{
  "n_layer": 9,
  "d_model": 384,
  "n_head": 6,
  "n_kv_head": 1,
  "head_dim": 64,
  "d_mlp": 1024,
  "vocab_size": 8192,
  "activation": "swiglu",
  "norm": "rmsnorm",
  "norm_place": "pre",
  "norm_eps": 1e-06,
  "positions": "rope",
  "rope_base": 10000.0,
  "rope_fraction": 1.0,
  "qk_norm": true,
  "attn_scale": 0.125,
  "bias": "all",
  "tie_embeddings": false,
  "parallel_block": false,
  "init": "normal",
  "init_std_qkv": 0.0263,
  "init_std_o": 0.0,
  "init_std_up": 0.0263,
  "init_std_down": 0.0,
  "optimizer": "adamw",
  "lr": 0.00123,
  "beta1": 0.9,
  "beta2": 0.95,
  "weight_decay": 0.08,
  "lr_head": 0.00758,
  "warmup_steps": 344,
  "schedule": "wsd",
  "decay_fraction": 1.0,
  "decay_shape": "linear",
  "final_lr_fraction": 0.0,
  "batch_tokens": 131072,
  "seq_len": 1024,
  "doc_mask": true,
  "train_tokens": 1312000000,
  "steps": 10010,
  "dataset": "wikipedia_en"
}
MLP neurons of a small language model. Each row is named by its layer, matrix (gate and up: input weights) and neuron, and shows model dimensions 0-95. Each number is 500 + 40 x the weight over its row's rms, rounded and kept within 0 to 999. Numbers have three digits each. A neuron's up and down rows have the sign that makes its largest values positive.
A block is one neuron, or neurons of one layer that tend to fire together. After each block is what it responds to, as a language model described it from the Wikipedia text at the highest values.

L6.gate102:464447506475483438519541493554451512471557528546507553454476503472508460478515495490563496456508440490545478437553512458523414367474596539440451548561525467497462499487496580472489548519502558537536445593485518430537569557498509567544488457527513506520560514495555501586493496476568442439
L6.up102:516529503618518534510534547475630445540477464479483500495533617484498497504502447454500476551463485507482501503546488496481526465500438485563461457483487529506508535452451450539477544409516490524568513491495541492442487450503510554426474449488473536534495493482476582491456528563515441557
L6.gate315:460584493546472513530511551498469488437555472441511549462505601524523449547489481474467469508470510534525490441457510524474467477519505527429467508521471532540502517498538557529465510481499537542500470504536563476496472503525543493493590623439561516511524499503490489467394502513514552448
L6.up315:449569548437447508482559532507477484428539508473488510451521462510508478572518440467518563485492461536544423501553460517512518461500472590526607576540469483538475511525476460492509517487495506501459554476540468441478496412478505435505480538533566447476543554534459530481501550456495549471
L6.gate391:446538498549454529543502465450534445508559473489545472548499473494518490467423473463485438488586485481472508478543560497471485500447518416493419490478523482496497579497529469456566512555484500578546478494524509495512519501503618451563615486477532448461537483473529488492517515499488489491
L6.up391:497510497465543503450481529509495457466537540527521533491496530484517491513537525550551479522575508490565532478524512484530471452557488464509514451477462492412404500515440510566477533408534511480540518480463536479512488523630548482475523529510513511571553492465514465534429524478467487530
L6.gate413:529540577509562469481486542505524462490503478472537477476467472523481507550508487484499494503449510542522530511576455467483538504444516505510438465490590526496470447511490442456455481566487529517456579489419496457533518492501494455490434542434433530523512469458525507511540512515466544564
L6.up413:418474473447480504510498466485436527502472477523486451513502441529472472486474519467493474499503436516473573475472550550546497483486515537467529500480475454463479539481531519446530465540544446491542495581521569608472457591491528541494489521571562509462531454438468550480495473563460465501
L6.gate499:461517500554519492553489562506506438479447494451494497473517502423499553568560446472522480516517530492454507557580487508467500530511478566467481564506499472491464538557536491571515595534434520541548485493528595501555445459447535543524535481479501470551564562526456462472414469525503572544
L6.up499:500529578499528515484483476496506451476529486457537526497480546474494446515533446505452589527456589501572484459507458551444539462533490593507445549555512587439535486466425484500530543518487530531506477407458551523459473479497427531449468518455476551482523537408423451502450538585485555481
L6.gate535:522498482464421552463483479521561463503530512563513368555565503462475544515484486484479466493528541508557544444469561506465524524534427536422484477443488535540487444468498480500478535473527496472503524487527469488518516507468538489506491574525512545511516501464516523474557401518446529455
L6.up535:486461454519533526529449525498521522520503602488463510478536481453507589482463534534477520498550495479456489495480435477457500581534484504507540484522450528499503571505473482459525522530556487450495469496509477539538552530494499445455491489545547532527544540548538480534472451425479489517
L6.gate750:501510444500506489502470514471532456517471520420448465506458490500481462521505496505540480497516454513624476506539510496527562483434511592462472463512440495465540546468488432495537522455549502534503535551533555545505527535460489481488502474540539570534509576582470482500411491536474456547
L6.up750:448442502499457459528578501492496491462439489475500467547475527516441480605480480461427469502514513449499456461393526490509526532536501528420454440516478544556445454478469499418484564501605539452459395495436483498532499534550547481471510531586489529397554484490515530502511491439486479468
L6.gate984:407543505521534527569466599561464500466575567479413547439504552499484431478469493521476516439506469522477597514433481445487444461486552528539505502553512595519504492504496474454547541441534523505452512516445503544492493511498571487520450458519496544418570476495482512528464492567522484495
L6.up984:497486490486453491552559406495520537484493547479501472451469453396454455561516482440489483491566511555440451504527482480485485597512504472516431470469578514459502551535487518465520524501546514459458473443449468537484532467510473515552540466571576516540565538497499456477508485533452517578
Pronoun or final piece of a person's name (or ship) as clause subject right before its verb, as in "On 17 June, she", "Kendall", "Nixon".

L6.gate299:545462468467489559511496464470515484444534479511442526541512505464455476516474439498412535516595496470453578536468560485463476483472478457477520428537485522478462522409558503487411510516443572479457540560546529523515512522488436453508549534473434498495514487526426487574501488472441567453
L6.up299:488535538480486466476513468479524530508490496520453538526563494501523523467466450472505586561453481414523505488475512506517512465478457435527499475520473539466480485420475475540403510476429488585539563530567515540562520484490433429454522561483465508497444418486528522543442503421531508488
L6.gate568:521514575503522507463545502554438472513565533476489489540481542538538510454482479517514408509517512473517469560545513519478539493467510513490552527528520494505509481464477437475475529487498485472487556427419494420482496517422489510566555519458450427513509480495547486567546425523516504502
L6.up568:536503543587527518472480543460505509517523460520576499498527459435481446485481450563464467505456520489495463489484541618522481438493446462539486553483546508440534510492464534451522447552452522536483479544563451522506480554491535508466491457490418466461461532493493515518509515502513513506
L6.gate703:443525523502487521535525486436523479449495499533493475505467562527476504476506533498481443535526499428577493488504532564549517543516504523554558554503500464495454501476570498484535465497486577391491507475479498476451491501465496554466514566472552535547542489488583514525523501486470516474
L6.up703:500545574600450502484479497470457485461524539561516505500502502554488457471492486514519464486499532432542530433461486564523488494502478537543483514548498542449471510413534537485522543559466580500536493553451522497511463551516525494427520540447472487547482559460574488506529455517459455464
L6.gate794:480518536502568489564474502457426503462514495499507493596535535536548518533586462509530439486511476505503536550547474521525483510550542518583498481511488523470500477486479447519454536519502458570514518593519618499586394498491512500471468502475472449532515503474446492564494515445569547466
L6.up794:542491576488589525472463487535546472466498569504425472479442469545507479413503442453473513501462496465520504475570490573569494483437553512498550513485524484564498479523486484545510477490497561521486486508513527475527482479471481523477501565517511434476441457499460501584588495518465506536
L6.gate825:511452443541441459555534462546537461513501540552449559524570451538483524416470523504503495514498493497548544419541493472469465480595527442501520565516416542517468508504567416593480467432518487471503505516497463509522500437469476438462493550509522476535515461460488496564517545508474471538
L6.up825:555457592479480594549508589466529618517478522498459504564529503530545493453471503504490512473573477460464509482469473491498534449483416582512477529485489505500556523471457540544491508486522494540526435533521482472444522499461517469461483534483514471524442497537469494506454574432501520476
L6.gate854:499465557597511532476534440523531501544497538445461504462449519515511453399530468419520527448480484465502526483503540597483571522582578414546508534614465496512535523531503488478543469554509449545511516476485588431519496463488540551539526471480412504500474486490549507564536484507510526508
L6.up854:540456466489491526584542506559487419486508553524500556499517483490536450532519470452528432495550525408561503571555490510516522462521469525517502519551565444459531445486589493459516495524509582505464507598449568471471510493460482465502556565487540500502524521458488529468543592578509528528
L6.gate886:527481468505456530483518498446419554455517499503525532495501533539519487535514516505424494502506559530515556560529519537540502465519510483473530473524493526538527504504474523550477485507550464572501487505498490511537444401495454484491491455501425490541468540531467489452483425481600477532
L6.up886:462458470503523546443556471451471521500515471507523586519535502530460501488489514539506552512547485468522427491462534585568565442539542504544481507510493524594557490540489466478433477458481425522472550501530455479517478508496473476469448491564487481428403541552531464491475462439567484558
L6.gate951:466491613439519548538497458515462531524489529518532546425529546453498462539557533486408531456452459473555584469462496533507478551475515505569459498428461499570510489471475509440405486429491552561514537547443462495471520522585541521412469493493469559508539458397486556545536475509509544433
L6.up951:506494536502504516574523458424560505528465524530492497403522507427574461478534530475492523463503473468510448486415549545456475425587515519489446541531487511472549523476470460526489503538518475515473493491488578509421525483518518446526479499458512516494524475490560578449593508559526479491
Line breaks and cells around section headings, table headers and list starts in Wikipedia stats, charts, discographies and phonology tables.

L2.gate419:428567529493479512440427475496493513392495490567566490504523529446453432522504469421443455500505505507498445476515480458520490482476555415490537491528505420520470525472428464553567553480554514432560485514494509557503529529529524484513445557436491474568520518524411486457504540625493498458
L2.up419:469509444460524495544533461574498422509483558546538445514498473497485471562497475490512477486431447483516511548446501548498548498525544495529482497570496547496487536505517507509524478479471486586491538557533493511473475443507501463466523499476560435557517502512409474440498462412510530539
L2.gate423:448586511419536543531483576519498513458504535492484524546549502471447447478512454519455542479478568572483560493488462492454487465525444521505562461582484516515429598548503470552465548462563448528505483577437597485531506460501492505512497519407605491533541483529459497545439490566485561517
L2.up423:535517473557485566491586517522488510478513515502482457552464476440478435440461482526457478514495508561502509588578540441443492510482470497459470529521526540544466482452478497517480544528520451491557468503504525488471428538475468504531512569407487481556532517578502497510476509489518478521
L2.gate951:497581605470559520520493480485526467439506553447554508435483529489527430471569457472470520499475514521496559497436496510507519429539549468499539465534537545431450578497450507537517504476563481542506520563469584521478487483476494437522487522418572436564516494508463530464442464553394583470
L2.up951:447509462574459535446466477558588492450447529539545508547577450514483394554483552492426527463513483517421468442499479463530531515422470450448480477540515478492476569521512434463452612511519505520541475456495528527498512418509494508488465483455508531462509563538512518475488560516517477573
L2.gate954:456502526404538533482528583540514544501491575506556541505503454468562522525503468509490569480478491483418552485531476469448511522499549502443569580496531485468489564539420400480564497513502464537535527550486503556518530462543536462431498567466532460459512468502489447510443454545469543505
L2.up954:443568494499542444475491504508594463507505485465575454552534513496444476428499462506465502521468436506503487505447464510445544446468571438422510530599513471428485593490478472465518513503528465564482519465538543525477475486485487502501521581472548503510545464550462508439509445588503503492
Final word-piece of a split personal first name or initial just before a surname, in lists, tables and credits, such as Lar|ry, Oli|ver, J|. (initial).

L4.gate42:467514527553622528572540572519501515458511522488469413483421494472502466600541482494473505482519552577492565585461514461412514486539519437474493481486497530435420495489553488521516539459569525535486485515460584469533529503444464488585514436453450562501507579538504487496462517570518540501
L4.up42:438503539510574493555558568507498502493525505526511464475510518461511522523528464513554561467496503504549494522477554540484504487498486465503500459541529546452464508495504507466468530510546453564540449529420518535464466567447521451570515484500472549536413498617453564454452534477481499514
L4.gate492:547481498570612473577568576488536532482505500493492465471483461514484412522540506540488550480497537503495451506466475543454502545478462406497547477519448501478431501474472582525523516444527490513531479503426552510521481495539536412556448489482496498515498515511491556425488513543506520456
L4.up492:388538547576522450533505559523569470503553510537491483468483486485496462480516439497516438474581534499499500495501505509490520524507466480468517467541488508458490552558507570527525571510544500548456508572416570467558516510437574518476530520454551460498512433513439532481433571518618530499
Last word piece of a multi-token proper name, often a surname opening a sentence, just before a verb, pipe or parenthesis: Bukow-ski, Ad-ams, Ma-o.